python train.py --head_dim=96 --vocab_size=4096 --activation="relu" --norm="layernorm" --norm_place="pre" --init="normal" --init_std_o=0.00419 --optimizer="adamw" --warmup_steps=464 --final_lr_fraction=0.0 --batch_tokens=[16384, 32768, 49152] --doc_mask=false --train_tokens=283100000 --dataset="wikipedia_en"
MLP neurons of a small language model. Each row is named by its layer, matrix (up: input weights) and neuron, and shows model dimensions 48-175. Each number is 128 + 24 x the weight over its row's rms, rounded and kept within 0 to 255. Numbers have three digits each.
Before each neuron's rows, "fires in" lists the words (lower case) most often at its 100 highest values on Wikipedia text that the model never trained on.

fires in: "with", "under", "over", "undergraduate"
L12.up300:072141179115128120121079147127149133126088111114120132147155124120107136137190150141170146136149131155103147146126147156174148133147110103087105158112122124116134138141187162155164145123140111126149136145112110137126136122116135109131144078126159150129100147070129118135147134152143120095145137147130123127143143132142160161132100129117089121137130144166133088104115127121136107128135

fires in: "the", "or"
L7.up780:130137131124092122143129151126119157137113137124140104109144126145147125139120110130092103138148141163128113093172137133119122115123131106081122129114147143133138099138140134111142123130083144159102075137106158158137162135121132088150133115162117146105107104112156118103119105136109121154093108087118058114160190215108123113134102134085120125146138119145125152143115114083132128147152

fires in: "the", "his"
L9.up16:111160117151107131119147159108115124138086126126171107088119149159129149134143120128121088133124155146098092090140147129150109115153119122118126127106143155148129092136116136110135171128104159141137101132110138151149149099167137099136091128153140143116104112098156168141111080130134116130133128104133120109139212152122125159128114111058130102140114125159124162128120091141143111132105

fires in: "to", "a", "an", "place", "until"
L7.up858:160179155112089158113136177120091117169132123140153102160125125105142137116121137136195092134161156135140115144147131130106108093121147081133146129108122113179100098108147120121106121153126070140051140101113097149131129158149133106095146078116130095123114122158132170115133124140096134139169117112130109110125125142090117129131082140122116147144137171126114146140138108107143142143115

fires in: "the"
L9.up539:118136140088156102143143159156106180153119119151101079118155100175143159110137134170128098183139115151098169104129149161141129105067137115096120147120108158179125087124130122096160171135066138128130154153113172115155165102141113128140116101153140133097116135110152160130138148135092133100121111142085148141135130153108126122151130117075106137142136162126126122099140108136187134082173

fires in: "on"
L8.up1056:096144151105087142128162114172123133122105143134118112137106107100142128109100168119118092135128145142129140140148151153142120100148135116115112155129099133161115078153118109114136109172151121139127091125135121193134119121147125151154169105184045138112152079106146074136094075161113135106142106142054151095103139110139092158130155129135133116116118128121100152141139155137149126108082

fires in: "the", "from", "with", "as", "on", "among"
L9.up898:149125102106138155103115163112120119137123115155130126117100082143143144123139144160111138136120120148119155169122181136147134098140093110081150143100144158136099132136188081120165119107109139149121143132112122165166124131129112099161159122161113197105084157105148123135114102132108120143118110101118137120124140116114134122130096123088085097163125130158127077084142123113145131117149

fires in: "to", "spent", "spread", "sports"
L4.up659:100155147113139133126096167091154118126151113141096095120122099133153165151114147135161087095146105134118100114128162135100113168124155125116097141147043104127183113113132142101165127112130101125146089128128137177135121187142109139165132108075149123176141089153114124119119143115101136119129148140119145149151133115107142146155162129092105119101143135119159143124141095129124146127139

fires in: "on"
L8.up848:097149145103106161117158135110140119130070152125118122131117084097139131108112112110148123152141134145125165115150115150166149099148172138096091132120119126144144100138131132115109139164124130151070108107090146124142164124137172103129112151158160123101138117144137132126147106097126112142122068151052116107129169137170133144126120120127108127130082102146129099117139126099126139117113

fires in: "to"
L9.up1098:131153151128116122113104153111119118198118132120126100126123121148134133138131147094122123143136142115122171164118125128098159087123124123104153140126106167162121063151155171126123139114142082154081152128115141159169130140150136099145094101171100110143089100116166101112139117138134177127102070126132111098145129095111137121161133158083119095150124158149132143111185131122127151111124

fires in: "under", "in", "serving", "undergraduate", "prominent"
L9.up119:107075163094146130098119195116154133120158134139081111112129132141144076155129161152118141127128121139133140143130121122153101091141096149110091193133113107095126121096194098157176098119127128149161158119119117177148132139133129090159142133158159157095132115133136143134124162129125117128144134139122111106147114128100113139185149127122109119138094090156152122129139156140123121073126

fires in: "the", "science", "score"
L9.up277:138121129132164133130138128132123146138101130120169125114160113136124156141163162144097106111147152114113158114171167124118163146131107110089140164124122119139124116133167067072161135097115132116132137123102135123112185110151142061134079128118128097125127133141146145147095124167108111115092132089129102155144178143123135114133101098109112146140108087168106159114141107171165144121129

fires in: "to"
L8.up591:092151130100127099131152128082114143118088135162141119137147136131122131124132148119149100153130138160135125130177167123116119151071180163119130108104086166169129102138119141128116138117126105131139107122114156148148103192114146123157158104169139098114116085115172097130096135136120162127156099166092103112154136133135122093155148150114126118117148198115139125136141134135126122138182

fires in: "during", "before", "after", "since", "by"
L10.up657:116131140131170142115108124080151085143077134194122150129130181117157102129133125147157135089144101154111152189131130167173137133125140135100129146129142172129098118126171123080106155119115128121123177093150130157106150120153169115111140090142107127094109110130153130135109127126101131106170105110128141139099086149116151126148145134135116144183120129115106088134133133123101135141162

fires in: "by", "with", "under", "as"
L8.up635:145110120165113135109090107133159154120113138152144105124082154159149137115121161152124123169110135136131101142095122156117139086104111153107127145124134157124130114108172134104114083120120118142110151103118145148097120149170091084132155098201122132151145140081138119129111151153130140124146124117122094116116136109090088138115103150081126125131147127128116144123106115100158160172107

fires in: "to"
L7.up294:098139150098100119121131140133144109137140118176123113105077147118138127119177132111149076122154129132135146129165134141100130082151128134122137158132126126159119105153184116152133113123137070120104114097103129175124117166144128148149128077127125099108115092131130140158111152155121159102120063100129149146122114151129145142159119124125127125121154129106124112132113110113124146125133

fires in: "to", "is", "brigade", "transferred", "had", "uganda"
L9.up382:086129126129127119127106100116113165120101140131105121135091150129134164158095114106122133132109144121092118093109141142079087134137153108091092141141130138136137111099157114160120116149145128094152126120121149160140085168127146156142133110112146133127129103091143133076085143144081155107103121112104153114142141148107152121170179122099144124119162186133145134147104117114127156149165